config.toml
num_hidden_layers = 11
hidden_size = 384
num_attention_heads = 3
num_key_value_heads = 3
head_dim = 128
intermediate_size = 1536
vocab_size = 2048
hidden_act = "squared_relu"
norm = "layernorm"
norm_place = "pre"
norm_eps = 1e-05
positions = "rope"
rope_theta = 10000.0
rope_fraction = 0.5
qk_norm = false
attn_scale = 0.0884
bias = "none"
tie_word_embeddings = false
parallel_block = false
init = "uniform"
init_std_qkv = 0.0281
init_std_o = 0.0
init_std_up = 0.0281
init_std_down = 0.0
optimizer = "adamw"
learning_rate = 0.0015
lr_mult_qkv = 0.4
beta1 = 0.95
beta2 = 0.98
lr_head = 0.00447
warmup_steps = 335
schedule = "wsd"
decay_fraction = 0.814
decay_shape = "sqrt"
final_lr_fraction = 0.05
batch_tokens = 65536
max_seq_len = 768
doc_mask = true
train_tokens = 449600000
max_steps = 6861
dataset = "wikipedia_en"
MLP neurons of a small language model. Each row is named by its layer, matrix (down: output weights) and neuron, and shows model dimensions 160-255. Each number is 128 + 32 x the weight over its row's rms, rounded and kept within 0 to 255.
A block is one neuron, or neurons of one layer that tend to fire together. After each block is what it responds to, as a language model described it from the Wikipedia text at the highest values.

L2.down76 [170 122 167  43 135 107  87 147 142 106  82 140  75 111 196 119 219  47 171 192  75  84 106 188 110 178 105 114 128 119 119  85 117 154 136  99 226 154 122 119 147  94 124 140  95 113 108 114 128 124 102 136 132 161 158 104 137 126  84 115  96  88 168 120 138  88 120  65  85 174 125 139 182 114 149 187 147  82 116 136 110 129 183 140 150 129 160 107 130  77 102 108 160 115  99 106]
L2.down213 [131  68 111 116 148 143 192 156 122 105 113 144 130 146 112  74 132  95  84 154 134 160 109 139 178 172 164 147 102 125  86 169  98  98 110 123 129 169 106 150 189  76 125 120 149 177  81  74 135  68 120 113 115 139  67 141 138  89 147 160 109 127 165  96 128  90 116 157 168  96  72 127 176  85 134 183 124 139 145 116 171 111 139 220 129 147 103 165 117 129  78  97 169  95  85 139]
L2.down364 [148  87  99  80 134 105 134 162 120  89 146 154 134 112 135  62 148  80 119  94 127 108 115 157 112 151 102 132  60 122 152 137  91 133  77 141 100 164 131 106 117 115 163 119 111 125 176 138  84 121 147  98 141 155 136  76 137 121 141 111 206  88 246  87 146 101 164  82 114 125 112 130 200 133 147 164 118  75 109 112 105  84 168 147  83 124 146 136 141 156  99 138 132 145 136 125]
L2.down488 [173 152 117 134 123 118 142 141  81  85 162 167 166 133  58 133 131  61 164 124  93  80  99 147 105 186 138 159 128 178  59 114 150 108 139 113 134 169  88 124 105 115 151 150 139 119 113  76 118 138 117 196 104 142  88 120 201 153  78 166 143 136 193  86 156 152 101  84 107 102 169 106 132 105 154 111 138 112  47 106 140 133 142 177 131  93  91 135 144 171 123 116  96  78 106  81]
L2.down491 [176 109 136  74 106  96  96 135 154 155 123 121 133 153 182  94  92  92 114  93  92 148 173  97 134 136 135 147 120 137 117 102 139  90 102 104  99 123 178 119  84 205 129 136 106 113 108 124  95 181 150 188 112 166 127  93  93 133  82 102  89 165 118 144  86 118 123  85 146  88 109 170  87 111 136  97  59 174 157 101 201 182 178 171  97 144  90 143 134  90 101  96 123 119 112 112]
L2.down666 [111  61 129 115 152 114 203 128  94 141 135  91 141 104 114 108 118 153 113  94 172  51 148  80 134 108 164 126 154 163 100 120 150 172 169 120 117 123 115 117  89 176  80 162 133 141 144 122 171 156 138 130 164 135 132 112 128 146 122 126 203  97 182 169  96  91 165 151 152 190 172  63 154 108 158 138 116 117  93 125 165 124 161 146 168 143 136 129 139 101 101 129 170 114 162 115]
L2.down688 [173 125 136  96 131  95 206 167 128 104 167 132 124 116  99 117 123  79 117 105  99 106 124 108 119 217 127 161 122 127 154 113 111 138  84 145 115  76  87  76  95  93 137 141 122 188 109 143  89 142 137 145  95 145 110  72 135 170 135 183 119 171 191  97  87  95  96 152 128 183 144  91 128 131 154 174 113  66  82  99 142  68 146 167 124 139  83  88 106 170 105 149  99 138 185 141]
L2.down1305 [147 102 133 124 200 118 151  98  47 118 130 171 115 101 148  96 102 140 122 128 173 158  88  99 155 135 202 139 107 154 128 113 192 107 134 132 138 111 144 107 100 109 117 131 131 156 154 114 143 158 170 148 162 125 129 132 123 107 181 165 119 111 132 129 191 106  87 159  81 109 145 106 174  52 140 116 140 142  90 123 111 153 160 121 123 129 116 156 148 136 150  72 106 148 192 158]
Final word-piece completions. Final word pieces that complete a multi-token proper noun or word, mostly place and sports names, such as Kans|as, socc|er, Philadelph|ia, volley|ball.

L6.down1447 [164 183 141  73 113 178 179 157 136  71 124 152 142  93 165 134 171  72 130 118  49 131 124 114 159 203 177 142  42 144 108 120 164 135  42 133 128  73 130 134  93  90 122 117  79 194 170  94 170  81 114 138 123 128 134 140 182 118 102 103 132  94 161  62  57 111 141 140  92 116 137 106 192  97 208 176 117 121 107 149 127 119 158 139  95 127 169 176 144 177 105 141 110 128 147 146]
Place-name final pieces. Final word piece that completes a multi-token proper name, mostly US states, places and regions, e.g. Minneso-ta, Massachusett-s, Louisian-a, Manito-ba.

L7.down37 [ 88 111 141 150 104 163 122 142 160 118  98  82 178 161 132 202 126 114 156  98 126 153 138 109  83 153  97 120 127 144 131 129 109  99 100 142 195 120 139 116 120 153 183 148 117 194  50  86 124 137 173 130 116  87 153  63 218 173 137 145 139 132 122 152 220  91 138 190 145 111 122 103 138  88  95 127 128 128 148 111 129 170 119 163  59 113 111 100 178 117 109 142 159  91 145 194]
L7.down307 [187 134 127 113 141 138 129 160  69 120 130 103  56 118 153 106 121  90 167  74 142 172 106 106 107 150  86 200 174 112 164 159  96 127 200 111 162 144  48 138 164  92 156 118 163 116 246 197  35 118 161 163 165  98 102 139 111 119 170 193 158 122 111 207 117 102 128 134 123 145 121  34 149 104 142 108 109 136 100 107 168 118 124 128 130  99 130 150 133 128 110 119  76 100 164 123]
L7.down886 [123  87 168 140 144 128 138 104 130  78  50 123 114 159  92 111 103 111  97 141 104  92 110 179 124  96 122 133 141 185 125 155  78 101 106 160 114 134 103 102 167 148 176 175 197 140 190 149  77 160  87 153 150 105 162 157 141 205 144  89 213  98 129  99 123 129 187 146 128 154 137 157 139 186 174 149  87  96 153  83 115 101 147 151 116 117 124  76 160 116 141 166 113 100 122  59]
L7.down913 [181  85 122 140 151 157 119 100 110 141 118 180 124  91 170 134 116  95 132 153  83 106 163  90  97 144 186 120  67 129  55 132 119 134  90 134 131  96  62 129  95  87 107 221 155 123  90 156 154 165  90 117 141 149 145 139  90 131 122 109 119 124 140 108 128  64 112 162 154  81 137 138 130 149 162 133 155 123  95 125 159 100 108 146 120 179 162  72 120 106  71 168 130 104 109 208]
L7.down1007 [115 126 151  67 157 187  39 140 111 153 138 181 152 119  83 127  91 191 123 165 140 131  98 162 193 141  99 123 158 163 139  71 132 110  87 100 110 143 106 161 130 166 168 179 100  94  64  94 182  89 173 117 106 156 112 114 146 124 112 134 123 117  87  99 121  89 118 187 203 154 107 116 129 117 144 107 112 130 136 120 113 150  89 112 116 174  88 112 133 147  87 148 145 106 154 158]
L7.down1070 [156  75  63 192 140 172 161 123 178 148  76 138  88 110 129 105 140 149 166 160 107 107 154 133 118  77 169 122  84 163 106  52 181 156 104 128 138 148 117 158 107 134 133 158  74 117  91 179  70  67 176 126 127 103 143 101 168 207 127 134 116  99 141  81 116 124 211 131 167 155 124 127 150 118 130 186 131 162  81 137 153  99 170 163 172 143 120 111 104  97 163 158 145 112 103 113]
L7.down1295 [144 165  93 100 147  99 152 111 118 129 143 121 184 137 115 181 147 153  98 161 118 109  61  66 165 154  89  79  84 118 135  86 126 156 127 116 123 148 115  83 126 162 165 117 118 136  52  75  92 131 142 155 159  88 146 150 152 160 141 169 150  77 117  95 142  56  87 117 118  90 127  67 150 127 107 145 121 129 116 168 124 107 110 106 131 182 110 114 158  91  93 156  92 124  91 120]
L7.down1423 [103 155 103 125 134  91 148 128 107 119 141 152 147 137 162 138 115 107 131 139  62 109 164  94 154  96 169 144 161 127 124 100 156 140 126 123 133 146 112  98 103 112 140 121 138 103 166 146 165 180 126 133 191 119 175 190 133 191 168  94 113 129  98 154 140 109 116 121  87 160  76 157 151 130 126 188 164 186 176 114  95 142 153 155 115 141  92 165 166 140 117 168  98  93 190 137]
Mid-word i-syllable fragments. Short subword pieces ending in "i" (wi, ri, li, ni, vi) inside proper names and foreign words, e.g. Świder, Gingrich, Yugoslavia, Niklas.

L2.down165 [120 112 135 143 144  94 150 124 162  80  95 129  94  90 141 127  63 145 152 167  90 102 125 145 134 129  91  97 157 127 129  59 159 128 136 140 145 105  53 115 132 130 190 118 150 161 130 100  84 178 138 110 130 137 136  80 130 116 125 107 156 123 167  94 140  81 125  92 176 139 128  82  55  83 156 139 150 189 147 162 109 162 127 106  84 120 147 104 180  95 126  91  63 142 135 142]
L2.down185 [ 99 117  98 104 106 107 138 119 135 137  57 189 135 112 138 125  97 152 125 119 136 129 140 108 125 167 128 140 114 204 151 127 139 143 150 122  92 138  99 148 112 103 128  81 141  60  99 150  75  88 175 173 161  98 152 110 101 113 192 128 135 181 107 178 219 113 152  94 108  73 138 129 107 122 103 111 108 147 135 112 111 101 104 135  90 123 108 100 113 135 155 121  47 111 135 130]
L2.down317 [ 85 108 141 162 131 181 121 156 161  71 162 120 109 130  60 122 141 143 132 150 106 165 137 188  76 171 105 138 202  67 113 133 197 120 136 184 110 140  89  87 101 138 133 163 115 121 119  72  84 129 167 124 107 135 132 109 113 158 105 118 122 123 135 162 148 151 133 141 136 156 159 138 132  70 177  81 100 112  72  91 123 179 142 120 141 103 150 130 135  90 143  83 216 146 167 105]
L2.down391 [131 159 150 144 117 147 152 204 172 116 101 157  67  75  94 185 113 124 182 121 133  94 144 158 126 127  95 121 111 193 142 132  73 126 118 176 165 120 104 120 140 166  74 115 185 135 119 129 106 134 117  87  92 104 129 152 127 154 136 142 155 146 149 168 131 106  86  76 101 142 149 164 134 105  70 107  77 145 112 109 118 133 120 140  53 110 168 128 135 100 158 174  99 156 183 152]
L2.down580 [169  82 153 123 128 179 126 122  97 161 154 121 179 117 203 111 178 121 157 102 170  98 168 198 113 130 130 130 107  74 114 153 133 157 162 156 101 132  45 102 102 152 114 177 159 129 158  75 196  98 108 171 130 132 102 199 141 182 189  90  42 148 168 144 137 116 118 106 142 130 113 167 107 148 160 116 137 130 119  95 125 150 116 153 154 134 108 145  68  99 148 134  94 150 127  97]
L2.down699 [120 174 141 101  88  81 173 101 101 159 177 121 125 158 134  77  89 105 108 179 155 144 134 190 171 141  89 120 170 137 140 136 150 166 158  80 155 135 100  61 114 146 105  83 149 108  67 142  65 138 165 113 138 113 150 116 169 121 161 163  93 150 117 133 109 111 119 147  76  91  68 153 137 161 124 178 156 157 111  80 116 140 120 101 167 148 136 112 137 112 133  73 131 156  60 149]
L2.down1254 [129 212 114 122  88 110 107 131 116 115 173 120  55 111 141 105  45 115 131 124 119 117 151 143 140  72 103 146 175 160 146  97 169 110 100 156 101 134 137 140 107 137  89 161  99 111  77 113 148 115  18 172 174 149 188 150 148 121 114 143  95  78 145 103 137 110  74 127 123 126 172  94 137 111 130 120 164  92 109  61 140 147 196 117 121 149 149 118 140 125  74  76 101 136 138 163]
L2.down1456 [154 130 117 131 132 141 206 101 117  98 140 100 147  95 142 144  82 163 160 143 118 126 126 122 204 123 103 134 145  61 112 168 169 113 140 124  93 126 101 101 138 138  81 149 173 115  99  99  94 160 114 155 105  96 115 107 142 194 129 174 107 141  96  75  78 129 108  60 131 108 135 139 141 132  92 166 163 149 114 106  92 134 213 143 104 174 125 159 126 124 113 107 180 131 152 104]
Word-internal joining pieces. Fragments in the middle of a word or compound, chiefly apostrophes (l'Amandier, Owls'), slashes (Razor Sharp/Epic) and mid-word pieces (Bos-n-ia, -ed in Leeds-based).

L2.down196 [178 131  86 137 134 115 162 113 153 119 145 148 120  87 125 112 133 156  96 108 152 133 138 160 131 135 157 106  76  89 143 173 117 115 172 122 109 135 158 147 120  85 128  81 143  73 130 153 172  98 170 151  84 107 155 158 121 141  94 149 128 117 166 181 108 123 132  89  72 102 122 168 211 126 103  95 100 161 136 121 144 126 132 147 145 124 148 179  82  83 142 115 127  97 169 105]
L2.down324 [136 106 137  57 172 113  87  94 135 124 164 151 124  73 158 151 124 146 117 107 129  74 124 151 135 158 137 152 139 141 109  72 126 113  95 116 162 179 104 170 131 145 174 159 118 111 118 138  51 144 144 134 170  57 163 146 156 123  91  99 170  94  82 143 100 142 111 158 111  89  98 172 118 138 123 123 133  97 124  85 124 102 117 144 100 127 146 134 121 162  77 112 114  89 136  68]
L2.down570 [124 154 155  73 108 148  98 122 163  80 106 126 149 127  92 110 112 101 123 135 148  86 114  87 139 120 148 164 128 143  97 136  91 111 115 159 184 158 158  85 109  79 161 162 133 123 124 128 148 125  61 103  87 147 126 132 110  98  83 124  58  97 115 116  68 142  96 118 122 142 133 127 230 158 140 110 157  76 180 141 115 123 121 117 150 114 127 135  88 131 133 162 214 138 162 132]
L2.down1015 [174 123 139 178 168 144 108  86 142 102 133  94 110 121 121  55 129 149 136 120 134  61 113 159 146 109 115 131 119 162  86 117 147 116  93 130 112 188 115 174 108 146  82 168 135 113 139 164 102 106 142 115  81 111 122 174 111 104  94 101 123  96 125 110  97 141 150 133 142 115  79 114 156 176 130 104 142 128 168 105 106  88 118 228 104 167 146 171 128 187 128 126 174 102 116 116]
L2.down1061 [141 140  82 134 104 145 161 139 176 111 137 129  92 116 166  68 106 112 135 131  77  95  99  17 153 168 161  58 118 127 127 142 126 122  31 160 103 104  87 141 118  79 137  90 187 114 141 119  66 137 124 110 142 157 134 142 106 163 166 184 175 127  79 128 104 105 147 128  86 141 178 127 133 116 124 161 114 110 147 127 136 144 117 125  86 172 138 156 161 130 137 132 165 113 115  67]
L2.down1257 [ 86 161  35 131 135 128 112 188  67 112  97 122 178 134 154  47 150 130 165  49 119  32  70 221 153  62 145 173 111 158 196 102 127 147 114 156 114 161  94 144 136 147 103 147 155 123  86 180  89 153 177 117 118 155 141 131 138 128 151 156 133 174 164 135 141  87 182 125  86 135 140 137 158 147 150 104 132 143 144 132  95 153 106 156  73 149 115 128 165 128 138 205 119 115 104  87]
L2.down1441 [148 133  89  99 170 166 141 132 136 161 147  99  92 157  58 127 149 171 139 121 169  95 106 137 177 127 190 114  78 115 142 130 156 143   8  89 112 201 126  75 192 186 108 116 153 148 185 149  94 122  99 196 126 123 142 119 150 130 111  83 143 100 121 144 104 155 146  96 147 101  71 117 135 127 102 119 123 101 149 117 156 120 130 104 161 133 139 117 119  90 128 102 181 127 148  98]
L2.down1448 [113 163  76 104  91 123 100 207 133 129 136  91  83 118 114 124 165 100 142 150 152 144 167 137 100 171 148 117 134  72 143 108 134 104 148 109 131 150 180 165 170 140 113 102 137 128 157 132 115  89 151 146 130 136  74  80 129 178  81  94 138 127 242 140 177 137  96  95 148  49 131 100  80 118 138  62 137 166 121 103 111 126 126 159 177  84 169 173 143 117 136  93 157 103 155  80]
Word-completing final pieces. Final word pieces that finish a split word, chiefly plural -s (knights, villages, 1960s) and also endings like fi-re, Empi-re, pea-ce.

L7.down3 [145 139 103 147 109 139 106 111 106 159 100 142 211 183 102  89  97 169 104 159  99 139 145 133 151 140 123  95 176 113 108 116 138 144 162 127 148 154 131 155 115 107 143 117 114 143 129  79  85 121 115 134 190 116 139 151  99  39 104 178 138  97 173 176 129 156 144 101  91  39 206 173 103 132 138  85 184 176 168 105  97  95  59 133 146 172 157 154 137 182 132 134 142 134 117 145]
L7.down216 [139 118 154  89 173  77 118  82 129 136 127  59 124 147  52 171 157 143 116 104 169 144 176  91 155 144 134 133 109 108 159 136 117 130 174  67 110 126 133  96 198 150 108 112 142 140 179 148 157 182 139 194 123  87 121 171  93 149  83  94  94  94 158 146 143  87  87 171  85 156 136 145 141 140 106 159 200 149  89 144 122 111 159 100 127  86 124 125 171 130  87 109  95 116 173 118]
L7.down280 [130 117 169  79 105 138 176 126 118  97 170 150 151  95 139  70  98  75  84 134  82 135 152 145 108 102 187 115 106 116 145 109 129  87 124 176 165 123 126 148 117  87 123 130  79 117 163 139 159 109 134 168 108  97 202 128 102 130 157 111 158 111 159  83 103  72 132 117 158 172 107 121 166 124 161 155  91 143 115 130 137 165 121 122  93 159 133 140 150 135  55 161 100  88 117 135]
L7.down318 [143 107 119 114  59 143 157 174 154 201 132  64 109 124 151 106 113 135 132 133 153 121  96 131 180  83 115 163 118  63 143 122 152 129  92 112 153 135 137 128 116 118 182 128 111 137 136 120 138 159 152  94 119 165 147  66 143 183  68 109 141 132  87 205 120  61 162 179 142 141  83 118 159  79 148 127 160 119 165 152 146 195 103 134 121 127 154 113 152 105 121  72  99  89 138  94]
L7.down630 [ 91 140 154 142 123 111  98 123  42  67 125 131 161 127 124 168 132  71 178 141 115 161 103  91 127  78 130  69 125 165 162 111 158 119  81 166 183 117 140 101  35 117 166 154 185 138 173 164 131 159 144 128 145 165 108 122 155 103 139  37 157 104 135 117 162 115 200  94 138 157 101 125 129  83 147  72  91 134  85  42 122 128 135 162 132 149  97 161  97 123 107 138 169 124 117 132]
L7.down931 [104 216 151 151 122 108 117 113  96 156  94 175 150 153 128 189 125 116  99 174 120 156  89 114 162  81 184  26  99 116 113  89 134 178 134  98  69  99 134 103 111  65 135  82 123  98  86  83 125  52  83 120 108 113  72 113 125 109  98 113 142 178 130 118 145 100 136 169  74 152 180 174 182 143 143  88 130 122 103 131 170 158 139  78 142  89  95 139  99  77 105 126 154 198 164 139]
L7.down970 [ 67 118 170 153 102 124 138  89  88 149 129 104 142 139 183 113 121 158 148  89 108 146 129 118  99 121 155 191 113 146 138 133 179 158 109 180 121 136 133  75  72 122 144 153 126 152 116 101 124 138 152 114 145 107 124 114 154 176 114  63 129  67 123 129 141 150 113 127 127 132 132 137  87 152  86  33 105  87 126 132 106 191 132  84 177 105 118 116 164 118  88  60 232  89 139 127]
L7.down1168 [125  93 155  92 139 138 122 125  63 107 110 129 137  84 217  70 182  93 181 113 121 116 151 103 103 162 171  56 136 104 110  45 138 148 120 106 174 117  96 121 121 115 169 141  93 124 154 115 193 112 189 173 110  72 144 138 173 129 111 134 148 149 127 134 144 139  72 151 110 162 137 100 127  95 170  73 150 154  74 144 144 139 114  57 171 170 172 150 131 128  91  94  76 137 159  84]
Country and place names. Tokens inside or completing names of countries, states and cities, and their adjective forms (Sw-ed-en, Georg-ia, Pol-ish, United States), often in lists or tables.

L2.down145 [ 93 133 114 102 141 133  53 183 154 137 112 120 159 143 157 126 123  86  75  95  93 112 151 133 173  79 113 119  63 117 157 114 194 120 144  95 112 165  66 110 116 215 157 156  93 116 162 115 178 155 138 161 156 145 137 184 161 147 108  64  78 172 142 116 195 135  56 104 168  97 113 112 150 152 146 161 110 110 163 108 100 113 118 104 116 152 174 131 161 134 110 170 130 138 150 164]
L2.down179 [ 59 156 123 121 102 101  86 199 106 163 204  86 155 154 127 119 124 106  82 110  75 100 124 132 177  46 162 108  48 152 117  90 128 101  77 134 104 149 137 122 116 129 159 103 106  67 107 106 124 100  94 140 122 130 119 128 146 154 111 107  71 148 140 133 133 178 104 104  82 131 111  92 147 124 171 126 114 163 126 150 107 140 138 191 140 154 135 105 115 119 147 163 151 168 156 138]
L2.down525 [137  71 151  98 162 195 178 153 126  67 133 118 141  84 174 126 199 155 101  85  83 101 166 108 171 153 149 119 116 153 165 138 120 152  65 109 118  94 101  56 177 140 132  89 136  77 121 138 104 173 129 169 111 143 134 140 131 142 150  93 143 172 109 137 147 116 164 148 164 120 121 100 114  92  80 213 153 118 151  96  89 117  96 116 133 179 141 119 128 141 131 122 122 179 145 137]
L2.down571 [112  90 109 159 166 176 132 109  78 126  79 122 139 144 157 146 160  69 133  83 105 123 114 138 124  40 126 111 210 138 165 112  88 127 104 128 143 133 121 160 120 181 212 133 101  71 128 168 178 138 116 163 163 155 151 160 120 170 127 126 160 159  98 104 126 104 106 125 126 129 108 165 139 105  88 173 144  71 182 172 129 201  69  87 126 137 123 154 151 107 164 118  60 102 198 124]
L2.down674 [176  70 104 147 127 135 144 171 156 101  91  88 120 123 159 143 118 119 132  58 129  84 155 119 175 126 159 106  63 181 126 150 141 116 127 148 147  84  41  93  96 126 101  76  76 131 179 121 170 127 146 133 157  93 129 118 113 178 134 139 102 117 153 116 120 128 191  85 168  79  65  88 170 162  75 139 176 161  99  86  96 179 108 143 139 105 199  83 154 121 112 127 119 187 155 136]
L2.down752 [ 89 107 155 131  83  35 144 106 136  92  83  69 145 130 103 131 131  95 129 179 165 104  75 147 116  90 145 165 224 130 126 105 141 181 137 160 104 147 144 181  91 105 191 135 104 136 174 153 113 106 207 121 147 127 108 105 137 143 130 136 135  80 159 126 138 138 117 149  51 118 118 169 111 188 187  93 159 139  65 118 129 119 154 129 113 109 144 145 112 191 121  76 161 162 139  58]
L2.down967 [148 174 114 121 147  77 113 127 116 105 127 126  89 149 148 140 140 159  76 165  90 118  99 138 142 157 128 139  59 104 125 154 157 128 142  89 116 144  85 180 189 136 163 108 167  97 168 130 128  59 132 110 117  83 103 148  84 105 129  51 100 151 161  98 141  69  92 175 149  52 139 246 201 136 148 108 141 114  95 120 146 144 143 196 193 100 144 189 157 143  84  98 103  74 149  68]
L2.down1310 [105 130 126 144 118 134 154 110 138 135 101 137 102 145 128  58 137  69  81 162 125  85  64 148 116  86 118 102  81  93 192 146 142  93 142 173 184 165 149 121 137 153 140 124 160 167 168 108  91 128 146 191 119  88 152 172  93 123 123 133 139 154 156 104 165 117 116 125 108 132 133 125 150 127 118 164 148 139 123  79 109 130 111 187  94 182 120 172 197  85  72 123 180 150 162 151]
Mid-word "in"/"vi" fragments. Short vowel-led pieces inside a split word, mostly "in", "vi", "di", as in Sovi|et, Cinc|in|nati, Halluc|in|ation, Matano|vi|ć, Herzego|vi|na.

L7.down83 [165 150 142 110 130 148 161  80 147 135 189 163  98 142 111  49  88  86  59 161 119  71  92 156 116 158 133 156 116 183 135 130 123  84 104 123 104 186  79 169 166 143 104 100 123  85 157 189  85 159  65 138 157  83 154 107 109 108 198 155 129 101 140 130 109 114 155 112 150 120 115 142 158 122 100 142 135 189 145 126 142  64 142 134 108 194 146 147 113 213 158 112 173 129 133 104]
L7.down97 [170 115 145 133 107  72 111 137  83  95 117 145  91 100 120 134 103 126 193 152 126 148  64 184 171 148 143 106 159 181 157  95  85 132 123 124 114 137 114 131 144 137  95  67 158 151  74 149 123 134 124 122  63 111 171 133 142 148 169 118 182 188 121 159 142 178  85  82  86 114 147 113 135 173 130 121  68 162 105 104 121 120 106 142 166 138 106 127 129 115 155  37 147 156 117  58]
L7.down170 [164 175  99 123 155 148 101 145 129  72 128 113  74 161  88 122 171 175 149 127  65 148 168  62 115 173 127 170  97 135 147 129 162 120  96 112 120 169  94 134 127 148  80 127 124 138  64  89 108 166  88  91  74 184 150 119 100 131 105 168  92 113 148  99 120 123 216 102 196 137 167 166 181 146 142 123  72 120 130  86 126 109 123 124 141 119 117 139  99 168 125 128 104 121  79 143]
L7.down526 [120 115 145 108 120 130 135 123  89 142  42  80 123 178 104  82 144 100  86 147 156 106 138 155 115 123  97 133 183 177 167 114 112  99 157  86 156 125 105 133 113 149 127 152 170 108 136 137 113 129 105 165 127 126 165 154 116 137 114  82 132 145 139 111 139 144 193 125 101 126 100 213 168 159 244 122 141  95 175 147 119 139 163 128  95 154 144 143 121 143 126 144 141 113  87 122]
L7.down771 [116 140  76 111 166 134 148 122 185 183 153 133  83 167 191 184 124 145 108 124 101 131 120 100 162  30  93 117 130 163 180 141 157  85  85  86 131 122  90 168 179  69 142 149 139 154 167 109 118 115  84 150 165 167 160 124 122  96 126 152  73 125 201 124 100 135 138 122 171  78 138 117 109 113 155 120 112 156 100 167 137 121 121 115 137 189 162 117 138 112  97 180  94 100 130 141]
L7.down828 [144 105  80 156 141 165 162 114 172 123 138 131  96  92 101  80 134 131 133 177 149 194 133  99 155 119 139 187 109 181  98 169  93 139  62 118 142 137  32 153 124 131  89 128 134 134  97  99 165 134  82 178 112 221 198  74 115 135 141 137 139  89 180  81  90 126 140 101 109 154 173 133 130 119 185 130 155 134 129  96 156  53 116 151 167 116 170 140 108  97 116 137 115 119 111 113]
L7.down1023 [123 133 169 118 126 142  99 149 154 149 155 160 154 134 103  51 144 158 184 162  85 179 151 129 102 110 148  94  36 139 140 156 138  86 138  99  74 142 131 124 170 123  66 155  91 129 101 103 130 124 112  79 154 106 147 147 143  89 146  63 140 103  73  81 150 145 132 130 150  64 120  88 151  79 163 131 121 135 127 116 110 140  76 226  65 129 121 103 123 121 115 102  94 105 122 108]
L7.down1323 [133 144 128 171 185 126 174 132  99  83 103  54  94 142 102 107 115 151  78 102 126 128 118 125 159 113 137 171 125 121 189 155 135 126 173 155 115 146 129 137 138  83 112  62 156 171 109 130 106 190 112 131  51 122 169 109 100 124 111 153 137 169  92 151 126 131 150 139  93  48 114 127 148 145  73 101 110 185 147  76 148 170 204 104 185 106 133 113 150 143 140 122 143 134 157  86]
Word-final "s" piece. A lone "s" token attached to a preceding word piece, mostly plural endings (roofs, jokes, graphs) but also mid-word in names like Tsuneo, Kingston, Innsbruck.

L6.down967 [141 136 124 132 118  91  96 192  82 116 128  68 135 152 121 123  63 132 116  99  90 117  90 129 110  73  80  96 147 128 172 192 157  85 142 125 145 160 149 142 130 166 148 134 152 158 141 177 117 191 119 144 142  78 141 115 159 119 210 127 150 151 155 171 118  62  48 144 126  90  99 178 149 113 125 119 123 165 134  36 119 131 118 110 142 101 129  90 158 155  94 119  78 177 164 106]
Mid-word subword pieces. Short subword fragments inside a word, usually the second piece after an opening letter or prefix, such as re-in-force, C-in-cinnati, D-in-u.

L7.down16 [141 137  72 137  96  86 135  88 119 132 127 182 116 122 127 132 144 162 137 184 125 174 152  82 140  88 143 138  88  95 126 175 133 139 120 136 194 115 110 105 150 154 122 122 111 138 117 141 114 112 189 128 142  50 152 181 164 157 161 146 139 125  99 163 103 116  93 171  73 108 161 109 145 141 115  68 104 164 105 142 106 126 141  96 149 189 163 176 154  90  76 106 109 168 206 128]
L7.down128 [177  72 156 136 107 169 161  90 193  85 128 103 126 104 128 113 175  87 190 171 158  85 119  62 142 130 116 137  99 142 150 146 135 126 133 119 171 140  57  95 139 133 103 141 129  87  64 190 136 176 127 123 102 114 148 105  84 163 205 184 171 120 106 138 116  78 162 171  59 135 135 104 100 156  94 108 135 133  91 140 125 138 147  74 155 164 171 167 170  97 139  93 122 169 158 126]
L7.down211 [148 118  56  78 196 112 123 124  63 166 115 123 160  89 166  70 157 182 165  61 184 161 173  79 145  94 108 164 145 128 118  87 136 179 126 113 107 129 143 125 183 143 162 190 149 136  99 118 148 164 114 131  66 127 107  81 142 118  91  67  98 127 118 148 151  69 139 151 131 109 110 148 120 108  78 147 131 152 138 148  97 168 185 163 168 160 123 161 124 135 157 124 137 181 150 132]
L7.down584 [141 132 103 114 157 125 156 124  73 145 107 129 100 114 110 201 123 155 169 133  86 135 112 114 100 173 109 152 150  70 167 114 172 140 166  95  64 107  85  93 138 137 145  86 169 155 136 141  72 207 134 162 150 159 229 151 131 154 198 179 174 195 138  83 116 129  56 144 128 166  74  42 101 101 117  70  84 116 142 179 142 149 148  84 106 173 173 139  93 134 104  91 101 176 157  40]
L7.down896 [135 166 137 183 102 104 161 171 165 115 139 118 116 142 110 154 125 132  67  55 190  88 133 148 161 130  68 149 161 148 173  96 177 103 125 111 155 136 124 115 131 163 113 124 164 105 147 128 115  95 122 118 106  83  65 117 128 162  63  86 152 161 122 227 119 110 137 139  85 147 164 165 175 128 201  90 151 115 179 160 123 122 137 109 219 120 176 147 128 125 156 155 111 100  78 143]
L7.down937 [139 170 106 142 100 149 163 154  93 106 136  77 149 132 161 127  74  96 132 102  96 177 122  66 151 133 146 170 156  96 150  81   0 167 162 113 188 127 113 182 128 135 133 153 151 158 122 177 115 125 130 151 198 154 102 170  81 137 148 130 123  84  86 125 118 102  51 129  48 190  96  97  83 128 147  70 210 117 159 154 148  85 105 118 163 128 104 151 140 111 117 127 143 143 161 155]
L7.down943 [113  82 110 153 172 134 120 121 144 132 125 118  71 148 137 160 118 124  95 142 179 114 127 134 128  83  99 141 169  77 197 151  48 173 155 150 147 100  55  32 111 140 151 123 126 139  88 152 109 158 117 148  99 147 189  94  96 181 118 122 104 124 170 179 152 123 175 128  88 105  90 146 121 131 117 133 180  58 153 116 117 160 162  77 139 148 146  66 162  75 110 148  83 158 153 116]
L7.down1296 [150 155  78  75 119 183 133 133  64 114  90 132  74 169 156 108 125 112 125 123 107  78 190 172 112 160 137 125 138 109 112 158  67 162  77 114 110 140 131  85 146 129 115 135  94 152 157  92 149 110 139 173 151 156 145  98 128  98 110 186 146  84 147 147 168  69 160 160 120 179 103 113 162 124 174 104 159 122 145 124 123 189 113 138 153 187 114 163 144 190 146  97 100 142 182  89]
Second piece of split words. Short letter pieces right after a word's first letter, mostly consonant clusters in names and common words, such as S-w-eden, K-n-ight, B-re-akthrough.

L6.down710 [165 134 131 130 166 162 144 109 138 152 151 163 103 131 117 111 110 103 110 130 119  87 155 121 109 149 147 102  84 191 108 160  81 106 145 132 128 182 128  44 143  95 136 143  95  81 121 168 105 102  87 178 153 115 155 109  65  88 155 145 130 116 177 152 150 126  73 133 131 112 107  85 172 150 107 131 130 181 130 125 154  57  78 112 125 167 155 120 131 185  91 122 132 215 108 141]
Plural noun endings. Plural suffixes ending a noun (-s, -es, -ies, -ations), often in headings, list labels or tables, as in Medals, Countries, Juveniles.

L6.down1490 [113  41  84 104 165 132 129 119 137 100 164 115  89  98 105  65  86 150 135 106 104 109 105 166 149 110 108 115 135 145  87 149 163 139 120  82  87 165 189 121 129 165 110 148 131  97 201 109  67 134 204 182 105  64 168 173 101  73 170 133  76 136 187 122 152 168 114 111 162 138 131 173 132 192 103 174  57 174  81 149 150 140 161 116  75 164 108 134 122  80 176 117  84 110 134 133]
Separators after foreign terms. Closing slashes, parentheses, commas and "or" right after IPA transcriptions, non-English names or alternate spellings, e.g. /ɛːu/, Schweiz/Parti, Finland).